Part of a small language model's weights.
Architecture: no biases in attention or MLP, capped logits.
MLP neurons of a small language model. Each row is named by its layer, matrix (gate and up: input weights) and neuron, and shows model dimensions 0-127. Each number is 128 + 32 x the weight over its row's rms, rounded and kept within 0 to 255. Numbers have three digits each. A neuron's up and down rows have the sign that makes its largest values positive.
A block is one neuron, or neurons of one layer that tend to fire together. Before each block is what it responds to, as a language model described it from the Wikipedia text at the highest values.

Description: The word "to" after a long noun phrase, linking it to a destination, endpoint or purpose, as in from US 90 to MS 13, forced Jane to play, or AAA to AA+.
L3.gate108:144074098177044157095095146140117126126149121104136139167113181117113130090161122111126153135126176165155065081125106110170122132164130192152154185079141113162079106106164056067148117161141120166116130163140094111150172094163152074168113155102136125184126196129088088141151170121123169110141071170085146138153096158131153124142085107209130112090134094202123127186126148108131138134109
L3.up108:092150125203112095158094071116129133117083123106105147137076095083124144185096129110111065096130107152135177198137111142119161118124190136163059141119151225139149157135121131174098138152174130160151157155163132137111141088138130101174095105136117137121123124111147097081191105145099097134116124162096072120104135159152119078175178122131121177156099111184131149136123105122106117140163
L3.gate241:160142169163119137113116144188141065148098130066138102095086122145096121090078140153143142099087145147138141122124090167123137163201113062125145138166160173134164189128134108184107158093135149132168113226146113092129096094157117133163149137149104184160187119127092126085168138135047113106117118118090170095128107108114181142174143085161078152164136123138125121039120118145097096139148
L3.up241:181118132122074171139131065134127100134129172177113171140147163104109149156095132079139113155141088168164084088101109174101059136113126151146113183132103159167116126153118161091099079156058126167091102119123123153138093101107148051094109109093129106203154160134200115162127168133112160124174103166178170110165163151128099140135147138136166100015095133139144133106131120096085098145118
L3.gate358:128168194066130170072158166168136152085114114118144102074106135088064159197184193100065127138148140137149153120161137114112175133092111140110155120101105064156136140123142100118101120162082065123098122054139151119174072107142153113179138163214103121128107138161142149119146093092111125029152182112155096125161109164100162070145130112130162130124116150102111105185128129165116085125089
L3.up358:130126093155113125127135129194130156139098127148085148085089107139130118126103131111152161079106185148144125180157127190113105127084215172179146152088091173071159194120154163190135130066128106126072109119185134114100074134155128100072136115100079175090107090095061153153105134138108185100122111093084096085123064101089128152098136099098059153140148129145123157150163084185137116139130
L3.gate571:169136085157145134185092139165139073133082074085088227142093140125118158148128084049086094115115191108161180088139120101115134101140122128122143144140084136064116145115145105134096178088135187100154109098114097139170088103140165086080142144105198130136114085151105103131127140143119110105127121119154138102029121102125134129157134114133173156114120131120124078146163144148129080120130
L3.up571:112190079112191158067100128166107182126125092144106113104142069096127107134140172162212128134213142150108145105125143149095122153156173146158084144074046145182081179142127101128081156136101133104124112159128160141127070115069074154129095183134124098145103134142071117097074168104142140126182119136100142152142163154185160124068144080146074114129065118174143187129121099200086177175083

Description: Two groups: table cells in election or census tables (the 0 in 100.00, Year, Score, Registered), and predictable next pieces in prose (who or that after a noun, word starts like res-, des-, pres-).
L6.gate12:156143182140132176168140083153087148172126119122102138125170111164178128106125095121135151140140118093075147148153158128130146151160116158120108090064097083162164136161167163195130093164083119135118115160060064145127092092159119142184142083143072118087072118094124140146142061122152098188117162062142108104103153080087152106101115115111118124094129146153108145177178073102135086102125
L6.up12:152115153210095188167161111137177122140144108094145188079091151138140155140151160142128148129108165137137110162132078124118103152103191165123127126136130070149129161090107126096105095068107078152101113137121148117099125142120130175093115137156097128131149184125128153186106073114096149117140151126143122150139121166126166109177111096064098138107051146137123144141144175177094152143079
L6.gate187:196141096119151174152144037112128099125069162113116164121143110127122184157116118059103097155096084118115130112203142164115093122125155115100078165071077096106101104118091123135101110124068112175161150123134102134158129118158138129097050138093170116124094119178176102081110090150170104067179096097144112141099119162079171147130084112145132131134130111138185106088168164080119116143144
L6.up187:176103184147151208159118092163100105060068139179140110111135105103120139140162094125211140229134102079102143097120141114136139182130164101135145155148066089096134092125115163079081113110133149152133092138096104086163099149100131105116148151144119167155130156118132113142116150130109181122198132141091115087082094138126196097149050114137165148140187091136134092155178070154051125170121
L6.gate246:120125170181114085169154086119115129087093112114154170131091150135077080138067169154070142137094157128126079132106104123161101091171153186145090142127110062151158147184113150188120130145136082156130122127108125148120128123158165086134128086133166143117109082093168149139130155178164142124142109137124128114103086121149076133211191095171098112099103161141144211076082157095215097169189
L6.up246:112126134151059166188144139111132160126086096164101108176205094118099119095104130129176130174116131165093092203106134155115075051084175138122112106082153071066134104088172131075099056065090154101113117165130090133131159117088133206111111199119160058142146107097120138129105099103143099141089145093134171164120088110145132127179103149122129146124145155112146110160123156150159181146120
L6.gate434:127070118103108119160090127139124115137197114102114118172123063163154138147142053117156147092129145103146120160105110189092125164144182131200117133142077150088213135158096090132172138206149118152185104152097097139106119200129151138090142167150127150149112122128122183149105163068113131118190073080109076087063146137146169149187162076116169086094137144079119194150134108102114132163128
L6.up434:114150184154159169125120107121187150151141069145121116142171136180112121139092101084113166126179150120109119194177110147149113103151110129140194141108136108124158087098102090103174099108152108144149058189099094167116134127151108127103138163109147164083075142160135178155113098104132059113160096141109134099145146142102089203240157150104156138071114141136140174172149140143144180130151
L6.gate577:135119080111150139173118106111160137175075106032054116145148099129139131245133164115182114116113100123159144112197082109100159091091138159161133137124111124154101147142097117137173081107090097130108142117173154110166155137189132159146129142135158118120112133127073059101072118172150126148145138143112063103133144127108060118066106135110115158046134170109169163092119160084184161150115
L6.up577:127078166098144104137125118150200130137103154096117152116116138126146130102159204098107158144085126146148127136137158111151135138083136113082188091134152069176153195148164118148135113146137166060147118148072114139181108155137127117111182117123097236098137146125129150114123114146127155177163122174146117123137107088211161141085168093106149153105114106135136136128103192155169167156138
L6.gate639:110140159094116134163120126156087121112127163135121147152136135093163143136205124122146161077119113088183147130139134083107153123142169100174112148155092112074139133135135092143151144145119076087102120109163090056169109139087105198066131075137134185060119137093160116119157065068114116109142155068149139185094079087166198187121133146100157188144105097149132127121174136101130087141126
L6.up639:050093070123091121128079176123129191167099145126148060072155113129103127096116134111125146113130085128116160140187105078147114102122119154170156138130169137163134135146155144184126135128120118175126067177169150121126113124167129121105115142122129160062043105160165108093128083090113086129060085151134137153142079121172120127108137120104140114137133171055162122161139051159134129117076
L6.gate657:117094100193152166226098121144105109119076129181183146098134097100109106123141145146122183129107109042178112131177168127143133134139132114144151138139126084133146096158149101161199140089144159097171045129130085063169104174133170085136183141101159141134168145160119132158082118141149141179136146156098082111135117107085106138120109144122074128079145188181133121120111165156183088139172
L6.up657:140155161075093169110060162133155075097103186107061161127114131133108097221117160091123108125099072117167061140096197187122096102145176180097154147132172124211155141161115160136109167169125138150094079129117131130139082155111084169112115127157146155138141071151135177093079142135120099176141112154125074087206125104093155135128138110125094069102100083121157085115075132127119138100080
L6.gate672:118087085150134139135173135173153184094092074119180093195152100101135178097127104106087099157145108182134113085156167138158108118087128118118094094119147110156138155087108202084108114149123116133123106144130139177131098116130140117184080106116144168135111142147128104108156109114168165146150132118120139158139110123066145121155129195201090088125155209096152152160182129104139106162080
L6.up672:100095120111112142134082101151083130183149191181133172111112131126164165191132139076126172114102126112117138110097104112118148159146139100098134162160111099131198047130079096165157169138177114139122105101057121109105135152156200102100097107186140124087136168138131140179091072106160203106105125069211066087140195094125132151113172085158090125103102138157174156137155155114149096142107

Description: Mostly "to" as an infinitive or preposition after a noun or clause (first Czech to reach, worked to formulate, from 1994 to); also wiki heading marks like ===.
L2.gate15:177131057119195098093047106153121092161139139122171180092121164093126135114067148129142146136125139141099116100066114106151083129204137148074130171103100136144090160126165110103140170116140186138151127134060135125147139148129165065121122138080084158129185115147148159150069147079166094091172164166182134150120164163122099115131111117135155114184113149159137182062164122097100152156152
L2.up15:161154101131119074113156125178134053174112092121104202078095160136044144133136158118078094122137160130082098162066131106076084197139139145113138130143122129148132134173159123192087146120172106116173157141146116103066151062153167135076186075136104121123114096136159080119158105113138156157153156132102113134163146131137117125172124104074100144171123085113120132135138153163138077136156
L2.gate672:144147159096178190117134075152084080153172139139098112182132185190144183082122144136103140097200116163145126121082175160185145182174103108169084162113126199070124162136119134139125143085172164108126093100145122144174193124084204148123086169114129102113117113098129154120104097121087067116195164142083103087153109142132101174141127113168095113145162101127141185130109111064103125153139
L2.up672:212099067117155140073111122155137136151097093110133153115175113161118143117102150128130159166128147109120154078109082114159136141103122151087116146139085181102075125100128134083106137092096136131135188128106149127153103119082151107080136164102077130110104125179144123138154118090106125144090122159128140152131102115106153123094162120141055105198125071189176144145130131112102158110155

Description: Closing parentheses after a bracketed note on a person's name in lists and results tables, e.g. 鈴木 寛), (SIN), (season 4); also name-piece and coordinate tokens like Sar, N.
L6.gate86:120147090164164118114126129130074190076152098069187099153093145085121091069105088126189126110169150120110133139122090110131139134129173103184095145144123178106119052113183079161167159121132129159177069137130098127088112153147123139149094144180077134137114150127078089140117093151148110117081055146164178138144149132174185131079157065139134095100156118114094155115157157107102108183124
L6.up86:099150125109064157068095167145145149071158133191144171182111120170179095139142140091153158117109120160141143105130130142126095095133093124085164149068117182153108085193122226127137149125103128122169104110140137127160115106097091095093187160136140105091163145108124124150109145147153145150087107108173093127128090119114079100145174095139111163148178102117142121178101097115120089079170
L6.gate171:156199122120176171155074162074144126198109139166163178182086083142135090119072043078125126142100103085169158123110168115094166134140116147138141130183147091081146089139157108153173152117184101137176104132148115138115119103104118067129144118123114143159077089150135105100147107150163123122150155106123089124119082170136151207125144106120158105160130105137078107099159170180083126125136
L6.up171:134135098123111116176159119111063148145154141111028136155160167126042129124081102162125074158106124114147130139096158177076075099165146105127080118115103068122127115184101174084133156113162085111141075125109112150148025131108055137131093155166107106172108130124141119154125136106043164116192092114126077167128089122107128138126159143086177152186104097138112116090038119149174114120116
L6.gate206:123106110128144151122149118098144121189156173092111166110080120138221141131089102120132128124170110105142140179065129136106170115098191186179096079071089091142163071120140143110156159096091113150107180135163128123162150149156182124103174146087086137100098089109084122137116110144152135124161126175063154137130160116085157120117090117073117075085179104083157149091115034060078154138106
L6.up206:185168077140112093103208188149162155111141190058118165115084202115075107119183126132075137164181088093108148104119158129127098152155144132151093162179093118125097137145143082094143088143133113154107099134136128094166154077143154147148107123118129112144139113133136133166126158132081104151090124082128151118107129091184168126083159073099113104137149114130147180139101204105140138200127
L6.gate394:146142112147101123173168171076128111062112154093105129090130147109172178086064124120128059144107127093093153171122100131077140173131183119135108099113118162123109192116089149137124157146105140139106117147113130158142161149107125187129108096126147085089191134128164156050164114123080125119117106141141113127176142097128129224088096079090094168123134123125132122131167108187138172148113
L6.up394:100152065115143126106119073173148195111111113122069104155130154173130078148163097088133142150061139136109177170127087153116115152183109099128120174151125203083107115153095090084126151167217142119098081122106137153159111154155138169112133152113120113184120130138149054120128132214073121115075087157125128118136092136151147090171157154129116165102112098148120097128158151111130115133125
L6.gate406:128108139141085122144174152120113114141116119157125151169161170095110131139140125144170122155096102093104158183185162145131149069101104160155131145209139121125128097152138167146160127131169132198119115144141132097137110144140124120112103078026128067075214142083097067077133169106076206179121145195066081076081104114116071107065118131120162116145155131134108117093170152089110141146139
L6.up406:135156140093152110123096155116182091113105117142102131047101123119160135122132143121146157181123143064163150097110099149094146150134124100142122099128076186091146127157112187138148112152105161088119068199118117132152181105152166108151152145141142146107164079082178133084131132172099137179150156121137115124146114184111154168113174185105115156119212066073137094083143145183087117139122
L6.gate552:110195148176164121135130098104074186134155070141131156178131062147130115069112150097117178086150141082134094085127177105137160160126129113121155140174116152122116113168160118116102071096128138097171082109106120155105080100100119108096170128132104102086097126139137105125097117081138165185138137057110133141129144180085154072130109096123105157168134137173069090191155102144136133133125
L6.up552:131170071119123113123156082162113190118086158155153113140148101126087129132155073073126148088159169104145119106131115048136080177154154140184143095154146131085112108166160183087135119113111133149139134140086138127130133100148179130160147132119127118081155134121133123097118143080121142152155135089076109076097137152167082164081123110091100128169181139085062108120156148144132109147062
L6.gate592:161091127146072118155099143159150081128103104084091151178146126118161100107091074117148065120114107113120174130126114145115121159142157093065073157159132115100136075090171116176124149104114091163092120139106083154071155133160094176049144138160091140150162143106133133108113115117091171136107153207067120112172149117100104119065207136117125100146122089124103103108084125140094184106073
L6.up592:161136083094158140155134141170141111128138177224114093077112143139134126109140150096127162122122134109116157157080071094150126075152084108112136080115144133100157116089120108123163153180134160133126148132088104101109103099126156096155144179124105134144143082143134121097125133145112153133114147111135139119118135123127118153137140134117115071161100127192131054140162115174157056134173
L6.gate608:141121191083135140169130135073142118130134095105170160142090100099117117111126178154078168133109149146169168115137160130061182209168108113109149121116054147193092157137159121103101082131139102127129115136196190123135114111154182171109109114138131156119100121128118079141103120140105107150095102144111063044097140177050150068169105108140171118186149143129102116103104096151079168150140
L6.up608:132100143171149134187102183088161075124116083117127096125161166110185189135171054088137064113149132101140183133144188110099202102143091124127155141124153119139077136175123152074146143183162105110165115193144203134154089101147119122141167125144082187127148179123102111133149167149106177180071136125105176123162131116131151128103073155082062109069180113097117103102123137123075110153092

Description: Closing parenthesis tokens ending a short parenthetical, often acronyms, country codes or years, as in (BRN), (LD), (1985), (ASD).
L3.gate58:107103163085146138100162105125130112155104150088124115129093140174168101081114216094141184159170165120153168155068085180090139155171114111120123092076134113134105082111124153100101107085136081090136153133083129110187154064118149166156130118154147117202105166161099117150132120162075147061112100098062169069174158097130166110101089073120135096185142123103141137143155147127109135159153
L3.up58:105105116134121139104159088126132132189126157129092173153107143183122195090140167088129134113181154137167098128091078161068134109143135158133127178162136118139122051140122144109127111130112088102195101179153102138146154166109047153211180121147112113128103191090145136190149126162111103100168174137097134101163136127157177107096174103106169080080137104148163172151141099154139122091125
L3.gate231:134102120084189142113160097127162132182149122102159181089112136120093156099095095055169087128167176128223113101056151167089158138209153189140120141130121152149138117155103124094136137135110142147135150086108172125138113091161105137188152141134048171166113089119112186109125134085103177100114081145113156094132117106149158159104110065138072088147180095062121087073092137113156094131119
L3.up231:092125149137191156117117142073122121161158090101142124145065110121211106096164157111088218175100148143085147147113089127122166077173115152138160136106088115057211134128147183107121113125132064140106138121167116114101153125125099111129128143112091147114133099106098097138155100136102135071157170113129130157140141149186152047154139059114136074131138162146188148151128075102134164132166
L3.gate612:142095171149152155204144168112113134095095112164141185150096100212116089098111092096165173134073163079172106082142123134164136139157122149097101115083103111156115137112068104116190108145151105084141093179112144240107074133156116108187153118101167169110106100116158068147155139086104121123149167148140120104074083119138133113115098124082111097154099193140127105072169140108083089106149
L3.up612:133122126143167115137136133163111162085183059057135132140098136170134108172163175129071098096105160076156129109128111139150138088148100182134109097168100147145083126061075207135130125085078081092111102160088153097178195067118095167147177109150095118062145136124151092166144093129097145147137171130059146107107120069150174108143162165100119105119130124105181094112120150150097125089120
L3.gate668:098135101156143155124139173140122158135155113083138139115117132135149133100118142072157129109136162112112126133175127181025151103183167139100109110131112102095159144180122165014177073148129046091151105111123140172146109065129141174165166113171163208140116115093154134168140102125104058096126073116130094134147095117170165139134111082112133115142105151077079108123132114087093123126108
L3.up668:133133095144116185124120130057153102134141110122076169099152101155140112085149204114094104172171127102143087175119138121115136127223160113132106086070111091089141099173130136035162182151126127141170096162112159135070098148136166155159116078155113110184122127091101113163121122124164165100218152123094143107157154110112165082146107117172119124087145122110141177104160097146091107053146

Description: The third digit of four-digit years (the decade), right after 20, 19 or 15, in dates and lists, e.g. 20|1|6, 19|6|2, 15|7|7.
L6.gate142:137136109151151151112132115097115105114123130149051200133148140137160139096213111187136116124173145122147153087149136066176162099114092086085159121135124111147062112132189126155143154125132200133110116075166083120088148119176105129107102062119099188141173167087116152131104111093109138164141124100132076119169116140117124083178068197130132089137115096103134095150162108133069132167078
L6.up142:128117071128110082147117117095101056103100158173131186133140112119064145136117138100078102140169120100140127154118184124097087176121116201157061107128180082174143154052107135166175104126096073149112075027117179117111117098105063081147163150140109181133179034140106101118120165180114090090177133140125158160115174162146104115124090113089178110091108126113121130127081062131153168125198
L6.gate255:115143113123103164132148154105113172128098083154147169144175139132065141128154135100048163113149091123143152061144132169153174198142112106175149162114113085160150139167157123081135083137137085095159101091121097132119120185119087129156172103183136119090173080109081158156137197107042077164192121199080167137130145145124185079175153141035105147109119159147145172163105105085119149104129
L6.up255:100112170137139133140075100093141132170112120149135109073132141121123144149185164147187164154079026125113104138098132126166109140149174106142101168121173115072113087189059133123098160122179155091147122097158113146107166121132136143128154113153052124078142165110087103117133112201119132185117143143155135184166140121147145121191105086105077152089109158151106121109188093140094040144158
L6.gate265:185115082156164156192131149113083116117155131127098169075181132100152118187140166170107200147143179077173089190142175100156137159131155189141090139111069083127106131160072193112169108150112097085092132178126081106131120138146113089134143112133102124121154116122125122161121152135146128101142138147129104124175119112114155162159161144084037109107126168113102139150132131120133079156175
L6.up265:139142072126075066073120076121117106165081113098106148158177117102089078105135115157089158125155141132133147107112096090153172135102104098151090096141171158126065065119133158145137159155142109104123053070121136168095097148134108136144157105148080144114131102116076052163118132094147184097173141150129225219123125116180147131096112154104182075129131130079106182150171112123112123118132
L6.gate291:167119151107165178105111099101134134115140165170106107147069131140104098144107101167129126138226128107101131136160148094123134129149145199116127124109123109151180102084158148098105098092048163173098105138105130093099169156146153098134099123209121162185132141120145099114093098167132122120153141132090102105102135142108176143115083114161088152095133150111116058099164124090081114126139
L6.up291:136096111179074176157147139140161128167103130204104140142112154115156068107125080154106165153119156144106082158098127158143113142128090153105080193116108091188150113117098121148098110095144136105150182116133133175158129198135144101106099107189106077115112133140112089121097161133173145131177118148142169117079147185090116154178186114168124109151106179112129106092178155117151159100163
L6.gate326:144081076170107137176088092172111075129058169150076105148127140107133100130092155201099148148179103110083147123114165044141133142159125118117123186117111087210077109112155097104156132074095161081154123118163106156119152139118109159118116085153074126120108142097127080117095161105127122122149158145109201161139126137117119113094130181125158161102173128088108090100107070111088143110176
L6.up326:164131174095162154113102121130148039101164118072146142204102112086133085110168095128097198190129121129156090137195168067131140131127133152170111150131108067112144125153138152176148097129146168102148105106124141131128129145134103143140098136137107139139140102090071150144147167136085138149135184144174076151150192042140119150130174120191139129075082141121140098137134030076112122126140
L6.gate437:119107127125127097103169112096118135145114103213144098138125169186073084122111106100194114154155111113102080096145187156182167128123118122153115115133148118102113076127124130136156131156105104105116164119164086118122077191080170155082028132090083116137150122086139141166084084127113119102166098106162145147093143095144115120139103145087105057159187159118128128146131091083167043126153
L6.up437:093059125139146129117132097129166185073119200089157129146131080135162207110099172143142159177126099150104175122100196127143186145114125099168087173152064158136107160076151178150115120152198078177160180122113087097055134150124127152116148126169132126168069137139119092172126116128113181171108141147123069171126120098109121107108167097113148115186162159140088151110210094093093108135069
L6.gate574:156138133134108177121114099160101123119114115144138171138152150107155095103138125149112107083140143082176114088166127078141077065205089125117101121143117109135143148151158097112136146077122156102128161091121060113160135147109092145118125127148095134077053154124094114087087068080132149084177097129064140115092133152104128146120083130169093082121159166107135178151098049117153156172125
L6.up574:135105111116145120212138202150151088164134110108174129128165104101171093124100098142123139125153116139145192109159158184119104145114135172145186176127101058154137150142153137140158159112146095130173149087137105109179139080166109126204133109149168122202136129118108073149140138146066112150056150107175139159148153150112100127112099140096113128113124140148137118117116170121195149097140
L6.gate655:135114138113128133172119191173136130114136143150142096095074170136164124129081107154122118165156152108118160136161214130132177151163126132139122072131122090135068086171097114150171150060074163128185158148157065170118113188095152118117031125126105084195113133101145110147137184192139148136184135133175085122122123092159127095178079164103105107138120150125044099102139157136114140156132
L6.up655:093120140098156109120151155133098114129134103210144152139173141038125125126091206124108130161145097107116147168128144086115191104110074088128105143158152136096105131102126080111099126103150080129114061159179171066133115136130144084165166114199110157074156099124106081166146117163134107148150168190093192169115153071166105178141081172120180043157098127122129141178150124167133187131109

Description: Closing parenthesis tokens, often fused with a comma or period, that end a parenthetical: native-script names in lists, abbreviations, units, stat figures.
L2.gate622:147143115141137151078091092123129109162148162128161101106140147119149148104151120132086094108147138167157145139115062113097173148128150110129111119134147082151121124092179130082108137134166135110179098155096127133126144058107139159129193148147136098158181145123148091123136154164158076081117121119090132121150137124124106088124055177112116142086097121126107123179198107145102065184159
L2.up622:178103143220140169195149113076126150101150152122123089137154077121156116152137185127125092098144104147087120149102239079143083131142130123175143118156127103062101156127116173139171146145144151090074162127162152147101126152178137107181155089190125166159171138206139117133129107161151172074167115117120101076153107118132157181129109145088100131144121155135122139140145134097134140143115
L2.gate689:118142086122113156131101081124108145163171165104140134070163122134136135126155126034117125114135141093167172100140156194169139148147139171121050141124067104127165124164068085123153121125098092152128150108111131116158031104156126089112139166101077161202128115156128193092127121135123122115145125101136097091198115148145116130102074135164107094154107169133133172040138181163133117141150
L2.up689:095127098123141203121073153115093140156141087122098114151154085138158126063128126113084159120170137113127083150128088124161133146146095124136128165097143098111066088212150119159114103118140186139167155173152134154131092118151206168179111119180184077151104147125134158108129152146105095126080159073094133092144134172089148193149094135117092098145119135090090073125173177132176164125129